From a checkpoint of a small transformer trained on Wikipedia: 19 layers, vocabulary 8192.
MLP neurons of a small language model. Each row is named by its layer, matrix (gate and up: input weights) and neuron, and shows model dimensions 128-255. Each number is 128 + 32 x the weight over its row's rms, rounded and kept within 0 to 255. Numbers have three digits each. A neuron's up and down rows have the sign that makes its largest values positive.
A block is one neuron, or neurons of one layer that tend to fire together. Before each block is what it responds to, as a language model described it from the Wikipedia text at the highest values.

Word-initial fragment tokens
L7.gate12:138081152199082147123193149136142110191142090141146147119181076116123143160129120131075137121122135117144063111182141173149153135184082093085116129111074104145093127090145170124151159106174136115100166130109087137137089076157128130131152108139129095095177142098114132082062115139147135156092092155138148076124158173131106085097120096116120111119147161155070117103088166105114153161131
L7.up12:086111152069137074099135112142138094092124137144137139190129112113128118122074075089130169134128157111181148082184106072193140069180134060093136155131139210171096109151073073152117109121152205127134131082134156089141139109136119109148129164151115101094115142099120080135123096090111125122124096106056122119102132101146126105129157060144071136167139102145149191123139137154116132146136
L7.gate441:123121060123122148142062184118151108136100113116085151157131116078128075155166149067180127135173137109127126169101126080154104079124147149146117129135131115145157161130150061134132114075140144113099144099111145075151118128121106121081083187142149178101098111144115115144152112122185138192130130048132118131106129146070133095137132146095121167117077134204130091100141097117135179114117
L7.up441:110106096126128186151140129099125125124130080161151131060151085144133109125133076189063129071154166086200141117109142128150122152060159084143116139114202156140041154118056153173106177146107129159103094153111101135111151086185158137096125145123111130126110107121113158127085146151142168167196155204135115104103138143141086132089111122076181102116155074097122166102131057108121093119179

Male given names
L7.gate162:149150153120116160106109148072102143109153152169130133120152163164158065102151139171105075095077084184095137140166104131113087099122049143105085178063159077147096116087166133132141157150095164123163139157162119105117131150094105057152155087216083193164178138128156114124121110125117162095140073074120112165127109130175135122159079084116157102151131122128100067110120147117107136124143
L7.up162:144083086145152147139084094185090125107138104086178130102130142082234154135138111073099150153151141154126122131082106149190135199118176135122116079122085081086063156101135123082148078144126083162152162129159112120103081172154141187100117131166127095137104165081156146136102066100127128123151089101079120141138088159147124145184138159134158121102129131130135096108159153155103077142156
L7.gate272:168146167148125121124079098095123147132117116128184137162132153178134142150121132138116120148057131228086138146129162102109133174143051142132159115157142124143108095155191213139119125102091116151160155143126077132104098110128096127151069131125130132137115196117153101199140132175072135087122105104180150166220137158139084096077074117109123081136147115097153105125093114174122089148189
L7.up272:196105141130132085160165102151141066140127135145116129088151125099128142109130099174094129139082073137127156151120154176143132120123126135119158180073131027088089151106121139119107086139120148120109115085152112139125143159106159175094095094142084094094081125200061146106110113116123134106147130161187122123090119112126188100185167153156110141084132208157090101097125130094117166135118

Personal first names
L10.gate21:123114144129127160150149113163100113103043153129120146151153102147165131149132148155109089150136102185101074145142123155073133160160153064127153150098129101111144115127068165163097111111078114151140171126152076158032153144148151075155117153148125167081123150106118093056120111126157115128111142130136136136118087173156112074079141125042143156108139138096121096098129168162159099157148
L10.up21:139175156086106085129123145137102108139093148132122123156165096167122146163095093130096095126155166121048155122083112201069120177169098099149117112105136126147108128134065149155128110121118085165131174153087082153118129139111078117080088114121121115114111141134112119180141097150094101134147109167099123161123133173158121097133133145042128046137147156105135145144107118134086126142137
L10.gate39:112147144096165154191155137203123142039052110107075145115149141066136104153136154109152100206149147125038117186123158115075162117113114122105118160102138157117118105127110126121122106077174068111173102164113094137110123135056122108101118097108118131171055094148080094132116107121141121147151170159130169118122111164110100146038098156189162099180065168140156112143127104115115127109151
L10.up39:141121140112216193197099118153147111097138143160162126098162101145146107101092142173140105153113157146100166108150128153153166106151123150132100165148123153124132138078100080123169134101124114165167121151160103101066128128133083117148132167147104146116174098120132124098163091142104079158104148122163172149194115119167119092130125177115180107122143091092118145150118123114122186157140
L10.gate43:119149178117083201163099173150127155099140151198166144103091155117169169194213153082113079146134120140090071111078108147185186180146117141135154097078166121129118169126068124119139113105151101116137157144101107102126124149115109136078090120136107125088123090053109121136145148119201063141131065129125143132110105131120127080074153113172106102152093171069181113130138102105109128178155
L10.up43:138151124113148135092107133107105128071199105175121127119129119140210138145091165143074134128115072142103162190109134116099140188154097100135153116121100150170101192122108145170174117173152132134113205176158129110146157151148074096058075093178048150097103130112167176116130172158168102144225088129094173137112094154151104133076149209167092112104157137090140131126152128097076136103122
L10.gate265:184059194090220096097119097070111105134118110085141133098159099136147076192076121132131178179069150124151119160126051104174164120138136112132116153109213067148112135111167142194108133085099101110141155142115127135076116172101114116102107113129133091096083171123111119124076111160102179203113126132135115115136164074110047104146088128138131175122155145112142131110133123123148110142106
L10.up265:184093124115117154095150129077197139110158146161117129154167194140146115147087174118062085066123106190130135143108051186145142114078113076138171107147135097194151159057183136072146129078179115113100142151138148178100135138083122110150104114095158188121161129106121132113122155104114132193211080092091147209118114158152093106163177127102093178132121086124100088136107120101156144146145
L10.gate344:150102170134149133107176131165147095122157128105165139122078150133206089115142095139110160143090155166094139169152096111127148181089120156141093146133196090162056185055087128073101113121159051106115185134173116157103136192114105132116143097095145114086137101078066148112069115088146150140168078121095138151093125148120126172137125176126182125159117115085142107111137201091110120143131
L10.up344:156056109148158116126170088169163140174170142109087131075137150121139091095123191142077160168113144131152115108172186162123100103188129238092182119117106121123045142112161142142138070141111148097126087114129102165120122129152174095107068125189130139093121090180175082136070184171135151064164111136148092217106107142091113160134102179134090113085153133134110122095145147161061165097089
L10.gate461:159108172113149121085158131103091161104096095176109121108157141147149122146118113163169064089143143113103085120147148132084115117107131121098195140117148118123140154127109105087072102088189145129123119140133131159123122147096161128142143165129126196148064138164095104121131105153131081112078158128181052128131093106058122086155107171143133132100099110144116116111179125096081155129102
L10.up461:072195094139107139132137187136151155102129093172145120060192155115080121085147167084046039178094146091078130163157154165117138126117101093095149165092071182140136094078111108110114163127183132121180174112135171109131121170134105118105188103191088131149122138118081138069124137207152127107122100191156117146130110171182105119066101147095123181123154083163113113161168107124094096164169
L10.gate533:157069093136132146132122133102059208107141158153173134132140119126058125059154169086124086162089139146116174138103102137168172132142122105180142118126167190152094120137150159080117070126116157099154168148145166159066143183112090090159135147070078116182112085113104156121099114077149162104156136097127110133146090133159119158146134190192153139141106134128152075075146170094110148105143
L10.up533:133128139092183115144175105127154191119162144129118130055122171114063080172112174123099132160104122153176126161125144129101155184189135122146154148137152175133160162124129118127124097132122174152126086164123168130129133149086127133136138129150102135146137169065104129067089154088129151194179055136066104084092126122130108116100083128142136094150130091149161107112245162126100068098034
L10.gate552:198090125108153086073082103103148130115139094107151141134158155158088146164060086131157138157092139132124124125147197076130173172151107130074096082118159186193138082092196118124090126162115172134140105142166092108165130157160108122202121109140115175167054105061120160153171103157084057119116127117192152116168073104141117085119197160138130085109115183164163151122128143160104180141140
L10.up552:155168148106150212105192121116145139107087179083163127159131137133150137109106126144114162123126210117111119152115110139130194120127107119115132097065153182126076135133154132162071118139072157159084129150114135124174186131117108111145169091146135157140191143062091119161113124134162124145140114132196134104173104080199145114148098119152139113123103120156139138101179165126140146112141

Personal first names
L8.gate12:167116175179132097099110119166110101104142100120193147161158166069179132111152112134084117152073128158080145140148105107119147134097086120074150151127138145136106126111114124101140099134143089089130167134138060133101178153108153092155153098148086181099113144102088153120065111160157132135156118105129114198159080168090123095088146186153157099169111111151124100114137138097123135139214
L8.up12:135147148215126113106160130129155129181151100149219098133127119126140144103127132142099121156072153132078131174089143119121123112171151168070136106124144163112068120086113100131113099139138131132104155151104123193110148133123143101130158108147082157117124175140121095078081077161106124145186122134171069187159126175114140115051153151116112072151139093123189097098145116103056188075150
L8.gate188:122122076126104134181126099167090144159167143095077129091181177101140146126101129095098096162111076093121173153109102145154090122144056129139115168129147145198111151135102133101148103129114051144135148129117123169143124161130057054150130112109147143137101145133085110135112126151042096190167173140137135151153117116085116043089142148098150143136148137153112066136151132140098188149145
L8.up188:153123174122141194069101081136149111100168117110150136182131151138180117130149125115119111132060130125081126113162113103158159176149076194023158131153136131170198144053082129067139150128157124127164104121125106110114102144070153108146142093155101129091072134109122123097152152158123104094149140098073172129146061153123099121111149122140192131163188164119144134150128146162123124212167
L8.gate375:144154097152130152112145170062122144121090180145159142103153134130131097137108154154116078159104047173123143109188208091163103143103126108088143100127127179092139086057095128097079097155121124089114109172150136125052131135111157157139062110124108166122145094102157174065084173103135125153107143124118094167177083207175184112139079108100067114127148158105137086119155102093142107158151
L8.up375:132120090129125112136155103096146082127104135161116127126147091156122122154067175135107137135108095126116133120162148163168099174127111114125203111096167121056157173108086134153139104183068071123078101140156157090132120109106146128149112046145128109153071149153135136046088141140155118126142142120092116211122168204073158114123125176146172131160106146078111151125137147156140134131179
L8.gate676:126089180151122153106175152164155173107134151173109145144157134113167161153127132129137106111131151109035118129100086155128059105119148131079214149153114123093158184118104150095089123089169077088114134141127118147112161100137209151130118119120137137154113155153152169148078148146179112136106122123143130163176115133122161089066143170118169120159128180127070113111143106085064123148184
L8.up676:108081146174121158156127177148134106107138128137145126103161108098084104152166096156142116110104159129160159118151160126156128078146158104183138206040149164191081131045150122135143113145103125121123145137107141129145126150155115134166085148194145143118131113156100140112159123154060155102185182091179115123115074128129139145155143106118170121121090069137113115129083126176088158117135

Space after structural markers
L8.gate1:132123086127076078163115136123080151159141121115104131144142124175133164158128045116048073137105143130076151078082116130153132057083158135130094136188065091174136105129141124149081089066205155096114149105138092094136115152197110163176126144175120078078120134161087083146180166133146133166068114115091110131156168160141119105141135171077144118169145098107156182132111187111130140164178
L8.up1:118087134166190121160116144116142086178150132139107128084112078137101094152127158126201153110143106137154118082099130133129173130136077155121087130082118111111128154146136159102112126165144109125146139128141137099110112090152057119138119043143111175111085112122141088082123117171138090082117165059094087158101143175117124143115150170135146156123123074077080127120127151162135159166118
L8.gate98:101116180156124135143080119099111133154111136113132141172161144135097163138095122112147125173118093129158148134181149128145108177123154097104096095134141176146091129102097172078121167170123119122131093140124082109119071146114096224133128100116139138122100126167139106126106105138146179122089187146135158133140083146136140074087121120158106175174087169189147145100030139179128101111160
L8.up98:160118078149091105133170162116154090155158117114129137084096056114119134115157121129115129086086109139173084081174177163175082143141066087171089132140086117100175169149159142157102114086115141146120131128121088109155084179117067098047102088099202120123071081085124168097161112122122128120112164081122088090098089140153100149099131101142108193129081063087099171166185101161139127098115
L8.gate170:151127163169071083137141116136055103148110093108128130059167156106157134070158109166153095158130105106149117140213090145148118159125055099140115161107120120106153088106153123085147132105095176132132120108100133100105065151186156132089100096076103084080065137141096111124053150096130159090070206163140145125102090164100172096116127126151152179140088197102162163139070150115151052134119
L8.up170:123160079157152116187113130119123133160131115142139116100178122138117100119149111086101094109100159168120131148116136193166100184158182167149131131108121163148078114106036165116096159121149095110128141186105114098110096105146129125120150043174124167107140135113132106103151170085183157155186125097108126141098112147103110163105069118153176141127118067118157136098219116185084144076178
L8.gate339:150176106119068129145153170167149134143173150115100153078154088170093115095065146127152110139104106156105169132163135090175159079146095103125057126157073123112217072085172190143135169191117126073162085184126133096164148129114089118152102147083168126099116104082125122116147122156147111132127185159124111122171118128201126139134172099099119184095122090119157130164160185192087155144112
L8.up339:115178117034110140174139080144161128068127132080104126096141096110143137187119124086164132176107083129062126113128159119206215117085111123163100141117103067158148104103182155150153114133158136106167141128168097113105107121171105117125134117160114116133117059047102168179141127116102101082152138104139117127163123174134116176094124107099153136169091154122122145125138134143168189096121

Start of multi-part names
L8.gate38:127151109110096166183149167099160126152135132114107147109146184107118034150180125157078075113078168097096126101111102088146116147137136091177186175117140113123096081106121157098101173122091133066120088159133093135059163139124150116144097131115194160172164113090089177122143187145109160123156120125120101106145120150066086063138176136112130069098171106126133118166115118114117110149140
L8.up38:097122135135109145130113106091073122123135087154097136095179138132165162171176105228114099113137130135119070039094065108105115129146150137108202169133145199098110104160141137109107132043159170135128132114170142143108132097102075114180083092183099156148154117118117120181163103130132156160169108078087093140141181126116085131102142109144143127134156121176084079095104183175153149072147
L8.gate122:112102129115114063151161137127148151071167120125130144161160144150127093157089155171059057203125122116104076126111113094133111064070152108169077108146143134179121132100131154082124099159137133143134094150109119119051151108137080169113079154129085158058153052112132136172103096097113141140092130067151158100166167156134131158104067186123156147125171093196151119169104136101068139157113
L8.up122:134101146133128162149169173148137146122156145127125105141155118157122109156068110143054096175078171093159062096123144127123093093161157140128081125123126118093112123086134106132122110100124160144116143141132093138097127093191051109218131128235087188146170095156110151161166064122084129112145125149090156121148087107126128131112156144113129131100196158201155179133133122065097144107112
L8.gate607:179178091124141201109135096141123104143102114130116142162143117103181106217063142161117093128124178174085138072180178066079072190143109117113187132123149128115093081185152151106140136172126117061139129146145088121056189153127107138110096087118122178120119089072155101171056143165113102157113084125156139144187146129106086108142164111149179136127141168145109122165157134122117106103126
L8.up607:123138165085186109134094139117149153143120118148124134129160135124159086146072120184158055082195157116063095122135146074139080128152081095142176079120145137174139113139090170112119138149147143118176162128126117171065186094184103100168131060139155174136098092175109077138157141165155083108176137162156078147117134136112120119103123160144153184127116117152097134121118118114095096154108
L8.gate610:101116136198170158152125135059119111143149059144117132073178163100156098125196092131163085134122190114141123145140180137099157174138135151124138098134131098120089088120199163132149154131135167145128133160166085134161112159170104107162132153149086168092149180125098165187116108119141168163159140129132053150143079107110157121200162135167144145142110144134135094091172100181114205094147
L8.up610:117163115142151160134131123154114176061091128198159134133151154112160153090144159128074096061158181147099070137182119072177164158123166131163203190082141129113156136082148129127127186144070119089117106163145129112121165149117193092112055090094142110134145131152086158107093158080176121132149136167054119143126163135129132153131122134173159127088112104111115086096186138174119122128202

Predictable word or phrase starts
L10.gate54:146080099118086135115191066186112065179148104152063148151163112128099153134074134141160153144125080053087084103126175133150094103182117112147142136205181149151137080124067127055122170064125157101132102122178116122138146082109165085166104100131157157088146142162080098103124172076101145138104131136078129134128065114051154047134129122105138095116105116128119169099116151149099172116117
L10.up54:143124101098186092196064123160140134117112109066115123141135156135134079156108034094090101138085120063171103125147145126142170130113131144157162143105077109148142056158143093122124133084144071136117160095156113058107136147145098081102107135153127145164158083100152124142095137085112157125162169173107115172130106201133203085129136160232173166128121071130107115126102110192152129069155
L10.gate247:139115129108155190128117089120113125130182095125148153167147154090147170148119126187100144091125059194149120142116223119146109097187130134144121118100106158153066090136124176141143105173124156101142089108149045152150113186177126185121108104120139179158153162149080129165121114046128171149109134057107160107110066110124119142120143151072163115124147115117080136113147139124137084178105
L10.up247:175154147103153158143100075037098105195142094093107120133162170107140175167173104145171161099067126139100068150130153123150054097159163095102111147145104172162152169134157123133139083168155187137114126160184101161193118154147127181068103116126095151169129175138093106125136134094109151109140117141090152117100148110087132176175172148176174147113103165119100122134149153079141090153121
L10.gate303:140157158140156116150105122113078160088157103111155141132076177112067107099129159171166152079101113091086146134157207117164119169133108063059147089065142132192071188120153135142118123108043133166130133158125086136142122142101127171187133130143120084102181142076130101107141119112128111118160098122096134141096124149098124147134095156116102162144117189154146093140150137115109163140196
L10.up303:142087038167137143111109127145128083156098126118130126177101150063137079157158118114121175098083136116089125082154188053086123138170135118099206116121131151128104095099159083091119155103083153154148130142150087111153101167112096153102131126137108134150193150122117144080062138071093131059092117120110116188153099142087173148199177114161145187117126072131111146122173096136137167084192
L10.gate316:117110064120112071177159152167128152116118118161152134057143195098123127102138203143128083085113094161129121186134150135099162154095058062169170147096092169161114082159141113123190104144125233183148159122101082148096133128155149129125104103146142086147165088114113105136124207101107174109078139141061115134145103133129091126141103144192098083126174163147134153151125164138076081097090
L10.up316:182118141133137097078195118115129095185151069145146125149122145142133058120162095167131127056157185172163111150171132166157135163091055094153166126227154126137156167117157102135134142156088141138073084123142111147123144159102112100093118141108096130144197116137122147116078142167144160069113088123118165166103158136120135101150046179109035096113178077150115094115203119037137087127143
L10.gate336:134185064109160104145153191101132101157118085134100144174125182142093123106109148166163087045099140083092168114177164114127144150153124130137172165118061138127113145167153094123077177142144109163139165156179166155107137176136128156150148133131115179141127146124150128162135148102101204078151106123142232135121147151105128154100156154112141124173143097150122139078119127102095083101171
L10.up336:122079135087089063151176105188110129097127160163109130110178076088093177166147123153028157164116106132116110171152185167111120173176175154105179111164098120100136139122141169124110177122051149131063143121192081135130093140164109147079114240186134161095102135073120108096146154171153112118085081101102179165147132159130116124108072122144167142136189095125095114090115107128090155198149
L10.gate390:157122066146120088123157162117170103157193123080186138099163144170073082170081100160154127133152104123133202101166123111055202120127087123142132143109146113109149071063169118165114107123123151181139128149151103146151116197159183115139138106094151105096090170109096127131090172133154146101094080105160111076081067153127157047125105120142143140098137133196080141089125187114070122096124
L10.up390:129075177127140149153112153084108118161158111136170134102114145114158070092139146107156117144115139091105162125141143113180126108096123154110150133177171145209135160098154091124102064084180125100078130092139169218128139108066087212124133121169143126129175108103074095101124160161131180117135084156140149164107106090073100121134099153139092141089120153118151108145156112078124157137121
L10.gate636:164171140142125104150118179143184067152133115102118143143138163109090068110077130133119144161150146106134099127178132093139112080077087150133120174096109179181114146070182101083132139071057113173112117126127083104130134126144156130123137106132128191159154070119158127118042130113081126081119112094110165069129150079086151170172098157111131174115098096152065122136130134123135107145103
L10.up636:097164083211096104181162122188094164147166098117131130110101122183163134111145107133160155160121143088097091141087122137108150114126112123156114136138083113192114062120148108140083075092158174115097191149136117097116130093192106170161176151133136138096126131138099169155154104134219149077172112144113166120090085118141093125121139153167131125085133122163063178203083107138181129110111
L10.gate656:153103112153109134141148155138174186097151060199087140154168122103145134095167127118120076190076112084098138095132138141143122139103144119075051144104098113118098127086094132119187108095128124160112138158040158162085135127094091092160136149120056120146082137156094107125193111177153181070073057120129144117170080140124094141118080130180123154196105117068124122162147107079088118108171
L10.up656:113117135133085077069088121132136098126148113118137122175045145102149152124214167113142100187075144124142143156137167138122165164156118111074086129064135163152080134074166133147144119118135103147114115141093134193187164126088094089128118142127072144153126093158139109102161076125128165123100097102120125148095154088131114140125129103142089146179148159093157131112169129138076112106173

Space before table values
L10.gate8:161114175134054116112084127200162089103070106144125144129166174129135148176148094153108125143161170101115128129107085200113122142117186121104132093095131101125152165196088095131140110183199103145121115115102138087114165180135139111142133138186158188123112146098128117081149112143108119136132105112103148180097124150185197133147168176041178168113168083093151127136111140182141124174125
L10.up8:101144173110119086133086132171160150111153104143066133134186115115148157202113076115130181117158108169126112130137078131103120116123140199183059138178111101085130110157119137134132163173149116100118124127139083095127195152135166137108074100146142110096133108129120126119159142155094100166117130123112116120205127163112176126133113169084136111096187125132125177129147133112121095150130
L10.gate15:064153118105124124153074090162180072187134150127151142187082121109132150097111112168130118140112108154099169163141076153135137118154165123145054148174157095148121121126064115080131071138167144128151116146130099155173132124131140163141110135157098157085091111091144171109123099145076125082133136104132154191077111098154213133132146126094149104136130129122126150163150100192153101178169
L10.up15:137146172102126131149100135073129171126147099074148122114124178069093111072113123134131071064061121167150085121140173125135065147077102145131158183081102144082154152162123139177182127152122116111079166111114177118115111139131182142148134159135116128080131106086150157125081099072084130110100174133080126146117142159168120105097146103108122052157118115119134094108073121160146121151162
L10.gate26:164143136174125085131160159091130131100182185089138130075168101146113145118187120121156100123115128173107185171163215121122131134118054107138101153121152162119085146126152098135143137117136098126145107145127096109149092157157079155152149127132107135149126119106152090167126117064128138104140092187160100091129077156132143199160083095111167195149107150193141184174090114117121173139176
L10.up26:129223103095124102148109108150146154100168138131143135126130134155140186120143142132191098086152186115126181141117085157168073117158163170118076051189156165056117072141091092137144123110121128062126112155178134160167178107107152137150124130164141107084085147129151135148100115111108156145143181072150125132082131111145125183154140079196192134125156128133127192159131116094140125140156
L10.gate447:119073137155114084102103146092086121110175118112140143146151143097115174114125085137170175113120159082104078068148043122109141144102122169113096115130117171105149128177127081155109155153101129159159058155084079136110138154114153168136115083151127148137122060173129135200155123126114120105115152124106089110138204129088135074127053092142170151111135161072147125144103084156138224177103
L10.up447:140179118075095108152106125151126106170082166145094123125146069108170190121120136079181132102113206124136181084116114160168113045158133106114084145143162134139169151056090127198128109147154066116156084103139061064119132123151124163114144126157145106104066053095116136094153150115140106128127102127099115141125184151162143159148137148087144110120145115124105157151124159089124155086124
L10.gate475:161180182125161167103127115114108103132141204089180140123129114116139115144139139092125106145144107160130111098114107077142098125105107174134135109104147119173173158136101094172096129130123144176067148131107044142117155162110128093214124132137107155149122147058177098168072193123108152136106146139165103059158103134126148103100094107125152158103067156104159118126201119204118130146167
L10.up475:129173164195161116110108093123148145171213166095121113091134088159116114131164130114140175163107165139133136108161111158101059113093106062126161098120132152113115150153175127169137163101114133166131141055151089129149126095167157096203118136149125187150095112070156104127101134132093131169097183199142119103168160198118146128097119133118164109122125150096183138099136099123106103139127
L10.gate585:126193208101120108154084139112096114140194130089157127084161115119143168133188112183157134087126168084135138117162117130119068133097139135106081069101122191179129083185132155104118166142176130138169129129111127111154136137193130131141131109124198122135118134123158143161130141148110122160141209128122131113129181124141109123157138118124141167125109180130114076145133136170088133097118
L10.up585:154127110147102085146170110068116138134128156139066137146143094161154169194098054175141195126100180085098146145117141131139138120124165153145108131141123110153115159130148123194104115146124060138118132128136131128172159136162126112131129117153184176098126135139112138173150178157146056166154174148183041143133158177089144121151114130122174128177097126056118160143154099140119206106147
L10.gate664:072147122139175094164161105137120119148128095131164150117138156125152156137158075148212165094124120110118171166112129123179152150178156094101117119105074136141132135083107127124098111118139116203127178144182143127096145196131115111167140067169090191069097104099155156105119166074099090057158186174104147170163100199158158135131142145122159121151176095137146111178089154150132163134135
L10.up664:134119164101181115160109170106108083136190106107163115123129078131128154157143097145145176125151133132071153128110080146143128124098094123140122090142133129167116121123150091090134151136136167110160160070108118054106149162126147106194131091130160112176132126176168175165120139097133130088092179165129157168106184106170076083096227143091165160133118198118077127160176076135173149166166
L10.gate702:126130116110115115067036119079187134168125164122150144132096148186144159153101059156169089146141130078104141128102088182110224133098122158136116163182108126176194153098179156181122127151152096159115145186140111104149160195116187100151120157084103123140133120115153167125100147108150163141128136122098090139160136076123135108101102110137102170126158175094091116175120088130134088118138
L10.up702:098142171196141114215157114154136096103091200122157134138091148124067085125171121144085198079123104152147110160133139153194110119139081112165100112124082107106147092107098113157120138143190089067151066095197141162084172161082121139109138120129126150114055104120157089133088144112148092082150136164127107134106121162160166119137112086171099130103128130143146103160144151116103172100149

Space before date numbers
L7.gate393:107169113130082053153157096167096116121137152137143143120139095140194153154180190123115141128101097082136192133147142175082184176115156125170083125124135160137112109131167120147128165138154165138100058162107142127136116101139164127149073111141091127150157119129155124147127155071154167125102138166131130159124135160105143088142120109106162136118087122127109109152118210115102080182137
L7.up393:145158105156097101186173099141100168127114149167157110081136126115182137121160119094121141138122145147160166134127108134093152152146248140141050088092143125130160127121191132074113150123102142152142113145127108154158128150163149171145117206031100119152156152155106126116130135157117110157082138131166103147146124108129088096121091091101175114152116146097123145144062158087105110108164
L7.gate469:182128147166150117139174120059113166125159121075094127146145113108111120150139124112122090179145070176086136123139139162159111140078129143174123163119046141174222119143132134092202149112105117143173075105117093137121113147189131097150153113063137162136126130089083165118140184097189165129100130142179090100165124211131140126102107080100128082160071146112109123149057131129147153117169
L7.up469:121153123164109121168101119153116069130103123145089130167166108133111203119142094123101184101142133130200155091101134122154131108181127098182109121121148141129132133060138110138123123165120165135087123148089146089081148128186145121073072048184100146079073083156116108122129118138133136126048151162117138126091216154131125185117098126181081143118127096054125127132124116199175116156081